MLP neurons of a small language model. Each row is named by its layer, matrix (up: input weights) and neuron, and shows model dimensions 0-95. Each number is 128 + 32 x the weight over its row's rms, rounded and kept within 0 to 255. Numbers have three digits each.
Before each neuron's rows, "fires on" lists the tokens most often at its 100 highest values on Wikipedia text that the model never trained on.

fires on: " a", "ing", " =\n\n", "ed", ":", "0"
L3.up518:133108150126110090144109153104116147108109098102144089092153157081182160107102106121162194121114060063104154104139108157124102120106192142110112062165120124140149105121131121098145088108123187143161134077180155117164115137155078116107103107169149150134142187177191187119142110165123202097

fires on: "c", "us", "ac", "00", "ol"
L3.up617:141071091111135128090147139144121115158093147189034197130144112134087075135168138102106125197141121137088156178120135198173109093102131164133126156118060142183182189127111103093092138168124177130119099132110070143122090130088129157139126114165138073087126117153113113178113127132069171146

fires on: " st", " (", ":"
L3.up252:168133147090123162076143121156104098141159097087087176115108126135150131125124159094126110125065071100149207150141138092168109123175125141194133138139170173181071160152129083099142105106055135089137078135112161137183115195092124151144125177132078125075081077136109103126120076159128168135

fires on: "c", "),", "\"", " each", "d", ".C"
L3.up415:069151143167110152115113121246144089115150154150109194096117138122087086130131115201149124154107129077119123203181104135143119115161146176107178130177091092140078111183134080090136107102087070076106107129119148101118052129133131134139122142120108119133091133142158155076071111136091141217

fires on: "c", "at", "l", " c", " d", "ann"
L3.up621:136087148100130115140113130125095171114127216144101153119080147125133143080112168109086170142104112107163161144128094122140134139190214145141131139180120117149127137096099091145109130165152194091180073100138163104184093143131076096160164100107147108174077155092176129169152116165117135106

fires on: ",", " he", " ac"
L4.up453:114129081129151133031180193099125093125140156133113120103090116103117130142133129125136170157038100091114120163116124091120065106161112125119148108105119108084124113176106118135160113096112162101188135115141144139128120134128089096178135149142114115147098124144170090182136145106080132202

fires on: "0", "19", "est", "ent", "1"
L4.up434:156139128113142112074090145148127170078155127114082124124140155029143126081081140148145113108141137084141166141164096084136153173125154109153115107116196120097119144128134166053100169145139148138153114104104142154193084127126079161169088125077137070094143138067080128119132131111111161126

fires on: " as", ")", " st", " (", " ", " –"
L3.up216:121095146085154139111163155119118101088158202138086144143133117172090132119198121132081158113108080119113183185159167102095087123180092139155134146162119093138167145109121116107196091128128124129084124122123112108116141103092071126192099127125146114110143121150168064180173103154118102209

fires on: " b", " per", " Bro", " Comm", "-f", "f"
L3.up449:105099075159118137107126123175094106153139125113111157099133059115094040137146096134107161116104098155074117115116127173151193131132132219120109144130112099163100160121115115103159076171090155137092049104168144190131177116166119117206136122124150143143103118139114092128139098134148107136

fires on: " in", " r", "19", ",", " s", " at"
L4.up40:177143070150084143129074152162086158158151129099122104164105136123122192089135148129046168178123062124182147084137079166140195121161067112102179114138152071088110137134089149095155102155110085153142079146147086160102120128157150142195127158120098139071087183156086132101073101152138153137

fires on: " s", " R", " S"
L3.up416:153119150108106058128141097144153126148117153127181158104091152117152091090124155138034134179161096172118117136119098163125166157132063178111164087145100086156127111127066072105103164148126143115162096115132129101122140147128153144186164111154164088094148182136148117101152092192123150157

fires on: " \"", " (", " as", "."
L3.up632:159136106064157143078133180156052135117176164127170135126128103153097145067104130040144127112105119096086134134121098109117134111147166147150097157139093081121134149153090123131218103132145168098126106147115064150126143165116095097130150088138134135097137136100180129045213091133057077123

fires on: "t", " s", " t", " dr", " cl", " r"
L3.up179:116107123148092135093106147102131113133162114138096127123097144108173101055154104169064157122099137120121127182136104124099103143108134147133166103183163085122157153122136084085088122207162091144173094141126099105108058149180048134159096144150152075129091169119185121158079144130117186120

fires on: " an", "the", "'s", "for", " over", "ous"
L3.up601:157147124154172063124081123113112123082131131126143153132153076110152113083165094102149165056110084191157147144183131119140070083137121129126138163136138149202119134106167072102169076116133156157144143124135167159147096168140115145145174168097120148137083072187101109106149127166105106138

fires on: "i", "a", "l", "er", "e", "o"
L3.up564:122064104097094116082126163093143167131181143166119144104085164129090134152140124069135116155055117130092111146096124150149160110169180176138187123153114130092107110122063123114119117151191088168164120093081154126171124124132130107124151156121167135151141191128236110222111115107059123134

fires on: " |", "\n", ";", " |\n"
L4.up555:116126075110122128123092155145110112098117166070099143154150090025136063167096110146165098116158044113116131125131149043123172066126163117170130094175144162096135151142142089101127113104103194121150147094083050166124128124156102147122168157117135164112143154124108131131077120119079128092

fires on: ":"
L3.up272:158131152128145117121136095182135151067133123111156120114053129125109155085129102062106168095098065119146198151146142128151110122182144158163121097142128152174077123133137131116168100105124112113145115107172181103124109151138136140178124149138116115105126140094167075107121072096110126119

fires on: " f", " F", " b", " comp"
L4.up576:136095165131110121123120175119081121152136111092146110104120083088057123129099103131159149109040114122097168124167114112170103178112133162172116095110182078191093151107062123139044104154126155120105135094225177104142124145213129071152167127156188193093147199084136112133149122149089119120

fires on: " ", " it", " very", "ir", " w", " th"
L4.up415:156090149149145068136165180113163201106160087179109085061136112115150134146137115093117091087086115117185079112161109189134094139131095162156137131143104097169199109108156159140128085139131148114152092166140137118175135126124078116146137149200088118184088211111142159112174170123082191113

fires on: ":", " that", " –", "-", ",", " on"
L3.up435:166188128120140126098099119124128136053145129135134084133075103095060100131096141138097115124152099095081144103198140170168085138190154115092127120112093109132139107076126081095096175098137104172122070065121063097152180076118134103211164092128072159098185198141113139140121120132086059174

fires on: " to", " by"
L3.up433:131139145168137163144188087152137114113114139125098131104140183160129170136163170103131186169185129074165172151096157130103138117131170130095097154093118166217154163100114111094110132059091156169139091130127139194049118180151165104131156104104109141063099085121141144130106098129121169139

fires on: "-", " ", "l", "=", " cl", "-l"
L3.up380:141122168124145109123119123134178091094134129112129109175107139062117125067105107072095140086097132065157174109145130145195152116147141090198094087121135034142080168143172117113142106157164136160150110111121136149169147134145099134172123128153125108104132155080190143133106129140162148102

fires on: "-", " as", " int", " St", "–"
L4.up203:093140097120111139157093101132119093142131157119093098115124138162113089085161108108073170159089077137174152164206162101180151160133185122154121134146102092080149232153135112120165186122106181110118128141095040105095119148179119109189105182154122100117087132122132113139130118141124113149

fires on: " c", " b"
L3.up248:143107128140255065170179112084085111136147171124077149113136071142078149178104131122131101129093114110136147121110137169165131156127093134157113134111125133186098138116062071113119083153156152181146033089162169173099131129123139100122150101180111134100127132114144087148149137123110114100

fires on: ";", ",", "ly", " was", " met"
L4.up565:110134131138228116160104121157081167108136088094120139101117091148116061142180126096119079142114073077109130118135125039152128118123113121093150167150145111097181173135131118127207148147108147097109154141110081108158126174137148150115094173149133074136109123173133150168149096168097074096

fires on: "1", "0", "2", "8", "6", "x"
L3.up211:113102046054110059129158172139144127101151105112081108090113147095124158129115126100162107103074136119172176163147158112137134168146138145113116086088141180115090144062147087129132197188175150141148078084134158162132085123118113104105126145124086117091112181157131138188150090142089179126

fires on: " |", "20", "orn", "f", "ied"
L4.up325:124117114114124056117122125077146141139103128118133155174151160126126095079138123109109188074149146104143143173123145166093121136076148151155092091095160087134147095086108124083089102135099167070101092103174181173134139127137156132092108182104117148076166111053107159076132078199103160100

fires on: " v", "V", "p", "v"
L3.up588:118092075169143136058149143123111183122204131178127155132152117118097106081139122175106138136059118119158149109184139154172183184205160126129151103135119089109085111130081107125167171132135115150138105135197141165100073149138160107194106100144088098098146141097111151126137130150069100160

fires on: ".", ",", "ator", "US", "TA"
L4.up334:094138148130123104115090171125124088096151134191121145168081119136133175088157133201125148123155132112126195164143120129138105081201090156132084128086112151143075161146092096121127154090184132108080121089175091138145136147108146144120073125095111093108124097067162063072135124098105095050

fires on: "ly", " a", "ely", "ively", "ed", " "
L3.up372:106114136112113142117095157149141168091108101091162038077081087101141088113098130157134144139140090088108172120156083100136119120096128138163160070160115118123139139132086105127103178159149154119186147105133126126130097107079125107151170126148107142167068108179104151133122119186101110141

fires on: " who", " was", "-", "Career", "ag"
L3.up489:149086182133140088159128095153136074119154179127121140140138112104132078109109050164125139075166075141158095183143045159154103158109128178176137112098142113164119169131109157128160103127174073087121115107131123164129155135129160169169123126070227156094141122111134144077123135088133094158

fires on: " ", ")", " He", "ans", " team"
L4.up633:197161130106137141145140111090189168079194118150114116114116111110122089121168095164131084130085139034142172105125100147103105086123129121097130091159088099099079189113095118139094197124182132119137098163175154108120128154093181134145183136114095164070097135065165162090136096128094117128

fires on: ")", ",", "\","
L4.up569:144162124151179130107152139163142063069153151154132202151108050115092125134204144125183138195058115050105148163165138099122147128121128116159116063143139118124100127129125141072169222075119144116097132162123184147138109152100129049162119127097096164105126089126165140122070110113114082129

fires on: ".\n", " star", ";\n", " non", " ar"
L4.up49:135123060134122105121105133164097154123122176135112141139128142120133136134119125119134100120079153089111162122172126109133169098085110119170154084174099098186146160101100057130125129125166176108107087122157156148132135112127175146151174127091198075118063116181183169188087149109120102084

fires on: " He", " (\"", "He", " Gu"
L3.up297:182115125120069149029141108197140152129229144133130092126094069083139132155161068127144101104130103125126121137112144161119113089189195146168147076092164092148179156130145152145094118130144125109121139109107080106122163147075106140110165163082143113082104165141157127109175130144129109168

fires on: " February", ":", " as", " /", "|", " ch"
L3.up198:137095129069150129071109155132068123154126140099156148105103151187120100145199076103102171092039024146128077180131130138105133134155130167121125141121084117124129109117174163055160153137095153148095041151075131109153079140151113106150126132150165103085125115130147086128101101157110145170

fires on: " pre", " s", "x", "oot", " E"
L4.up132:122069163110080098102081142122077105145072145101102126101103070093128078117172154175121063141157152128060172143101118159120142062126185136204136108144181185180089162114117088120162105184136124170151117169117101128116124102194134160148190141097103114124104111172108139094067107104115113131

fires on: ".", " a", " as", " g"
L4.up148:104106127111171092123136143159133165109140156112073110140156102106095114087137185111154145094096121135079157115151095091145128154152164193140141118076200150174136124098079124119183160103092138088215093119165075108140157135177084071099106109156132197130110130140172121147147055105143086107

fires on: " ", " (", ")"
L4.up322:169121106096123144147097117147124120132141194110129103077194089129098020084202096150141111132094089105106155118164124131111109154095140218150112126151128137139100174183087147140127118159181115129155077161064130083135095154081123164139129177141185143118115182095160173117100087156116094113

fires on: " pre", "re", "in", " o", " s"
L4.up451:152102133142084116150091190146161174133124174153155107020126108118106080111133204167084106115097115125098133120131146094109162123131111127152189133177152158117046176104086113131149140138161134136122102122118156120113138166219151150161160121162166111149151110133111152118108103154108086090

fires on: " Har", " al", "or", " le", " ar", " with"
L3.up595:165088111104151154069163094158111122112168175118072178163122162118169129086108180173056149059143106142142128148125150140095148151205151170089125127098126166120128149128111072121083094160132172131080134106114081114078162150130119101143114143160157181141056154155136131186087112115130154175

fires on: " |", " were", " to", " no", " of"
L3.up199:142107113149153104093178107115143129107094114128097159110181159068177164115152136133110185129066109110123155171132120144132159140177205151120154099139183193129071095122148147107123057108216093109121053102148124128145120136140153139124160127088096143114098133137140168089044091103104110172

fires on: " who", "ü", "ag", "at", "r", "and"
L3.up183:149120162190154072165138078173165086089194134149130067054096102146183132118132084165090159149140096107139139168116085141079117085131122207131131117149156137197106136110113094144139102138156099121125099211116105110134148185099162163095155185124128121058108124153131107097095099109177087147

fires on: " in", "-", ":", "–", " the"
L3.up167:172116122163120086159132092151120093074143189096071155130174106138095117157145155141127113093141038145135185120168157150099088142133167147108156171113096121156129130112167108152183096088080102130084087106128104069103122159162158128213122108081131181166164108145122133157069093130111094124

fires on: ",", ";", " that", "\",", " v", "."
L3.up231:184125087096131104107104124142087166109192135087127153107091084163138116175179104073161167116071066114126152120138149144102194132169184153168133131117195113092124106143087083136195172097110113119099090160136147126157097186127095161128096181103171096132139187153119162178142045101134163152

fires on: " |", "one", " no", "(", " ", " \""
L3.up316:166138170134178103142125122056120106085117114088136147137120081123179165112117088098123129095119029111081176107154142112134160122086152089169090078106171087129052124108108114112160098145158115093145109133068134137149143119101165081152188126145090189135084177160135157097157104120124113135

fires on: ")", "\n\n", ")\n\n", ".", ",", ".,"
L3.up498:096108100141138166080104163098104159116134128143104145174167154089129081114125158206140133132119103072104136137133116142079094102123130120107096096140076128090087137138125177104073143122192132066079090144132146151145147191161146107139072130200121117065136109114152113169072098109144115080

fires on: " J", ".S", " Ed", ".C", " Gen", "d"
L3.up386:157128166103138095165205135210186109154092197155164157066128168117071098158181076157094141122142119168154178100173126181097079118112171192170117143101113108123137080113115071115195128173138092142104109134124125100165103117112121076156127125084140095145129148067143151111083134167091120176

fires on: "s", "19", "en", "i", "a", "an"
L3.up379:142109108079168122173148167127113149090154111097143125123160167199109087111197159115114095120069149128152185127115135178109147085164133150090158127115131128095151082113099092120145199140219071178078133105143101108149118152101163122129085130129088095105120102122079130143113086159102114111

fires on: " ", " time", " also", " release"
L4.up465:074080126114133095147138132126106112127125213119125169057136078161113095153115118092104047161088159146172101091140166112095197172133099149184147163200205141094083102144113178126165129161084093147040092123135151108090124139107071117106150128134132146108123088092134152106106150148129124125

fires on: " first", " most", "ly", "ially", " last", " only"
L3.up393:144117132101182095125130143120123142140119199166155124075094160158141121111092088178087110144148088161124171131153052168147076144166113154105150112102152137137106136108090107137114180146095132107161125117147191098103098146119111176181110151081175062110162127125122069078160120149100098157

fires on: " the", ".", " that", " of", " first", "′"
L3.up439:142117143104181069121151129149088057066132143175064198112057178168130140172124134105149113101147025113177149201184145129113138160110175155156092161109083180135082136101159109111170097108117131112079128127164142176125114114131144128161097124100121143084099120110134144110110061116112088162

fires on: "=", "ap", "f"
L3.up635:157121153137099150126122118154122098169080167118112159182174180142139121087138092093178153154112121068158121233107111105146143064174091146153105053136102133130106154120136175064124082146121143045125107090126160152094122155147104152119140121113177138093157132061157161082078124124175161128

fires on: " |", " for", " at", " from", "un", " in"
L3.up35:193135119162121099114116150188121168117107157102130137097163136155174075113165143100139179090103078163175120159157161142106119185103099116120132087115138149126148190070133098073153108110126155095187104143126093094115176128133145152151164168094122155106157104127096149153138083148085107119

fires on: " |", " con", " ", " In"
L4.up275:148121110123103113121095144144111057183156116111095126090138092107099149073118134158084165176102105141106167147158148146152121144145175089110142088128104111160103155103069113123131121104170166167169091096109194149145143115138154106128155139059071114124154148118100097153123132193066147079

fires on: "S", ":", "=", "G", "N", " cont"
L3.up142:119098135142141163107087114117097059076117106128088148124110118097104103077110114126167114152076147109101168173166140111126123155171162166177128104161143118110106178104134158125144083140095162134117146122156182120138099091130059093163155104093135098091048150108215141112105090108093155066

fires on: " sc", " as", " at", " h", " al", "ed"
L3.up499:070097106104114195108214125100106092117143170105116180126175147134098112153178150118094126082125130128115139171157170178114137206168088130142136056135150163114172173089095127089132106127123102121073095059178139091131090080087159115131125136183155129140171164096171156135110113171114160164

fires on: " v", "v", " all", " r", " sh", " pr"
L4.up409:139138150117121127050123149099100106139150097154125204104146148120145106142091125111158141123143125151202138178148106158135123155125171125105118143122097121091160150128132109139108216157102144122153124119158184175113105130150114119209102143212076137118125142124178175151121119172127148211

fires on: " as", "c", "-", ":", " ", " rec"
L3.up148:108143112098157141130128089162093143098113196144136131124154110180091118130170073099141149115091124107152205143140141093159066120188083121119119120126101140127166123066147159147111146116104210104113096061162138079073117141097143083174130141157127195059118141057155054117144165153107157141

fires on: " c", " b", " qu", " inter"
L4.up167:114104065086109095123173153152060143145191158119122144150214151122070124089134143122154136093096129101089142138177123138173108133096148146164117081178115126171071159101102133120145074129124095146149103098154114196139130121121149078172134140166145148167140169107201062093110092215133149100

fires on: " an", " French", "'s", " female", " Japanese"
L4.up153:133107084140207094079111145069118074103152116187092193146085139128102151095178097090096201142113113135090190132121124125136135095149116090087157077120072118118121140133155103161155133098116099133159152089125099188125110145115118124122138143093131099098043116143102122158134122208130124144

fires on: " s", " pre", " take", " le", " bre"
L3.up246:187096113139114112152041107081086152148140127129110149114079185109117178134147118124097074125060155122123206142157168150129140147180129147143201079121111194141097154096070101108089159140148138136113146142119121133120171158150139130123168120106117117127164137131203152143143085167099119103

fires on: " the", " |", " what"
L4.up419:144136143134172123163126143132142103117129100130156168127110103139162122149120080119128145141170062140121108186143108094187113079101150125045107068140120076083114193125120097094156147083151200108244141135121119115131147112169159167113126254132089078120116129132135152143145166119114114099

fires on: " to", ",", " the", " by", " in", " \""
L4.up64:185111127134122133103168130100121129074133104152159150165115029147114115096171148100103180179046130055123099130148121067162131085130119095109153084120173080122119138102075166101139114109135153168161104133164085175196139156109098167164242127141133123085123135175169123136156118169109144135

fires on: "ar", "c", "at", "l"
L3.up352:171091093111130091119119103144149107114107202188101159121107163173163167114125133082026122156077114114137147199137108154104142127114074181137135157185150134098153120142124101123107111161149180161098096107181116109140085140102107152152120120149132122149090113133109019184124118134067127153

fires on: " ", " to", " |", " of", ","
L4.up95:133147151151119100165146102136106140111124132172093171110166135145107140089115190123114176172047139115205168155133154137201137104153118120140112107158132153135111105121158166128150092099184183113115152143161111127094144124123160044135180159110161091076182138204174079145099111100060131081

fires on: "d", "b", " imp", "c", "ud", "emb"
L4.up227:124085133142142179190127097175121210129115095210081086142170111125073138127084168119097130164093107118125154125162117095174123173124138196114119125209134112132107188082071080104159131176093156109113091106147134150135127161143174066151098069182151124111146140098105140127091159135119123091

fires on: " and", " of", " the", ",", " from"
L3.up493:130139149115116128128093123178103097134175148198070170128143123135090149150110177115082157142176089123158121140128169160123182097174073126126115121156108129133145057120137103095129165090089135164094087153146110143089150134138155091161136099104096121106140103134139101116138108125155111158

fires on: " cl", " r", "al", " d", " sh"
L3.up311:130129132137125152158107152143148130139164120164097169108149137104129139025056136146110099137111105146139071136161091167122176166132147176136135135135158098178088126131102052144167184168165087139135088141165171144155049163095087091136101089171090073139146100129184110163205097164080127105

fires on: "r", "u", "id", "in", "l", "b"
L3.up0:129076183141158037114161103156134118170138184164161120118195089127182095123108130114140144108173108095099121142083128159115145149119101163108138100125124100116191140089092152114112162149139146110087092092190156162243115102094144141075096133162164155130129071111128116114128166122131135105

fires on: " sec", " sim", " reg", " acc", " ex"
L4.up225:099102170090139132185125092184113155159146218190115106109057122114074116174178126081112116117146088129129135140122133150133146125105144229123134113141096146117158201082113060106164117150165143128154161149178127105075141113133083115131087144147185099108170116114151117164190107127111102114

fires on: ",", " and", " of", " or", " to", " &"
L3.up105:163136134137170120073142134143066186133127113151116192131070068141113139064119121087084132167094140102131107132104115170111162097142158093165190153129173135150145133114121101138181081100098168158088147140153073137108110129163123123133188208131127133109158084126144082210123133157150098140

fires on: "l", "r", "-", "n"
L4.up46:188098168078087118163128119134125160109169141125149168126142117104138132148149108136133161151072143113150143104169112173128123122125141162191082140152096136125129078160137112090151125139133058181160076125139200178079154130129157129111171211116149126145145177123145125101104122118153127136

fires on: "enn", "ri", "und", "ur", "or"
L3.up210:097115157138140096148171101177079116107168146165081124158112133119192126098130203127125146043146120090151073183100198109173189221139138156095175161140102109118109094136109076066119100182154106144198114099101139162127082126192134159096144126115091090077124133131120159091086118106140107106

fires on: " of", "b", "ar", " "
L3.up243:204125092130181080090126156055139153098141137141125148163123072064122137110090112118147182084115113118195141150103085085152138156150108168138140130093127126132145121130111106112110120128199188119138149087154152164153082120097130111110106135149122071133112131126121145129119082160067080111

fires on: " b", "b", " stand", "u", "im", "r"
L4.up592:160108145079168060149121158142152134131200166078143158088183095125143157172104074126084098175109123147092153162149108162121091138103095117102102101172091130193082155138113112137135133185077143072088090128158118083161146110079133138110105117105145184158091126131171094108128155148171129138

fires on: " (", " and", " ", ",", " Jr"
L4.up285:143137112164087118092096139130027118098198175083112113095082126170134073175209075133123126097146085078091167165164160131123115119134089118122191113168142149116136190070123096116174109112141144106109112123119144110131073144140148128155090165122100155055107100039144122199132121151119165131

fires on: " Jr", ".S", " R", " S", " p", ".C"
L4.up88:174074172128139105158176142115089137133119151131133216153126102149029033140174121153145103133154087136087161164138069120109176131134121155182142139129180101153129106130117063122199085143102108126083128113130180083143070084126137158188126113141105094108121093122151191150146077133114160126

fires on: " /", ":", "–", " administ"
L3.up4:153123081127163148118099171169067097086122128159155147082142100183134082110151135089104137086119081086141135127162139182113116122172117109118090153159075130106133162109089096130195180099091131164087123209106140140085127146151163146202070116134137143093117123136104118111068071128146091109

fires on: " en", " may", ",", " cond", " did"
L3.up281:114119084166097116090201129124066051170179182110161099066129147123149082161187176102110152143131097115089118083160156139108121132126148116095144126217121158126147118147102082108149127134066175176111048115113159125139090114120068151179103142133186052106168081141100115116124080136130169108

fires on: " as", " to", " April", "–", " Z"
L3.up38:171116094127153173103081118141162135126186179131153099105167130177078092090139097072123127102105094140162114204141085146163170165190123165115100106128108080147110191160102150097159165134123107131124064155121091086088091187133187108150142149118145116107187149120156108095077109118126138152

fires on: " as", " to", "I", " of", " on", " |"
L3.up54:146126103112118104067193174124110172155123183145121136111121111079082158113143072085128116085092124131153128201166102124085152086137109119152164161092142140127109111143143162121167052113064097129113067102181162117097136085110159177133183098087119196146130067184126095161147104134116190165

fires on: " a", "ing", " together", "ations", "m", "t"
L3.up611:149141137153116108142096140141138164119090084112152131106103095110120179097123111135185177168124119100178181192124148129083096099122160115105150098158159096170142176075078105085114024115158123147096109102140138093160190155171075134117164112118134173071128185095128148157095156168126170116

fires on: "ust", " struct", "ir", " ag", " ac", " household"
L3.up184:201084152151127087067158128082125091154134167132064148107134118115175122096147138093070126098147110115093144166171176205073074183185133146164131118116080120134164146089171099125120117140078165070121128216148151156123101110119113145140078133136152172143096140110127100184136097118147125129

fires on: " e", ",", " U", "he"
L3.up286:139085125159150074126149164188108135145140136150141202090144090133122101126175102198139161082078081130060094120147076131077080105214175161162138124081133155068137154107140118131167138178082145103148109088153115113099053141175107069118144187113137070120102099165111092118124097140117104198

fires on: ",", " "
L4.up360:084126116121090094139155142149096088159144179125147117130118069154139141100119154163116092116113073098139113119110155146128121130108070159115167134185134133128052187115139087104176166141149169086063112144129179131170106141151126119160127145106163114117031113138084104075114125151146149086

fires on: " c", "ing", "ip", " work", "ating", "ee"
L4.up104:123119179109221096140085147141141132123136159152113168044157098183068157068141183171086077128124124111130125124122131132111166134101131114148103126225096144144112144157012107132131127136188157142154141138155085132097145107180112080082138111153175148111079137110111136112108070133141104149

fires on: " as", " to", ":"
L3.up133:105123096088144173113108151095160084100146156168117234088131107176102147146137124052122184132091106151133170207145150145155135135155130100063127146101124169116139174105124133095163192112157140091108108154121164109161101110138112081198105089172185094121174143124190060070125126157109206124

fires on: " ", ",", "20", " of", "rom", "ween"
L4.up544:150138092153079100100133085132170100156141219117112098135140097099115135155101097152202173115143046128145114095151116156137181148102044144128102056134115113147123136113123159097133092167122170149124122068152136191143107138093078109138085138102173136100182175140106169132075073101152094102

fires on: "o", "im", " mi", " y", " o", " so"
L4.up223:116086150136139119083156121097097137118135123164154136061134114133163123176122143184120072119158129064111116172090189170091117098206151141148188073115171124143091088124115173116163108140126118109116164159112074156145103146174110130135182184151133114127156184140131111114164158125130142140

fires on: " has", " not", "ly", "ely", " He"
L4.up315:122152104127123150134143128136106106130129157114164140060048106138111054059136108132198082115131140054106136136142078169160131157164102116122134089181149108098146198160144128105192105130184128071115139119113149079067139106078118131117159170208156092177098156122170149183134132164075084129

fires on: ",", " (", " r", "),", " s", " cont"
L3.up72:160162117172122102116125143057064149172131173070041130116116076108127156106121145070145138158125108096132152153137129133163172083160103123164184150177172114143126146100110033145160089162086175138133138125073086144035084121158083155150180196119141162093062163151131103131141086094126083140

fires on: " in", "-", "–", " also", " ("
L4.up371:204132159122133126146128149120101112113167164120148110151070116152034118091124125148094109080088083092141185102161096149166103114172123147130146132095152134136125168137149141118161173152104106091116114131133151079101152189130141142130150176151182149144140175151144116134167082121086108167

fires on: "r", " Br", " arr", " br"
L4.up387:096135090158080117157168137104144111118228200121135128129094147113147099130169193103054093114109125096133121127166098101122168214094141128134133121132094026138132125107171135101116175169124110118151121099164155096094138121121134140125106188160119110067151191126190156095089147136147068175

fires on: " of", " on", "-", " following", " the", " during"
L3.up546:140118094113145121123159157126112113102121147140132169117157038104129133127110150094087114110155065163164150150182094134097134182121049148122147162145108137197137126097132114173123138110119124081021102069202183143086168148141108086114083104111148151152187136144159117135152098147134141161

fires on: "l", "c", "ri", "ec", " rec", "r"
L4.up84:136075109128077122124158130144136201166105129156122084150163131047081088133118150166124160105096117139106140118112168172162184106143162187144126137128103157120161096122087142065136058161103081121113107156107125161150131159124160109119140161193170128142144153104173095093122157118088135109

fires on: "an", " and", "z", "i", "š", "o"
L4.up120:125063083131094129106125123092116193133210162155130158118090165090082153142122098139159178108101139149127173162133143164114140136145114116170154093126163152108110135141131130118152094126212115105169106119182099092048093165113060129126134208163128106094172136079162110173137137146076167174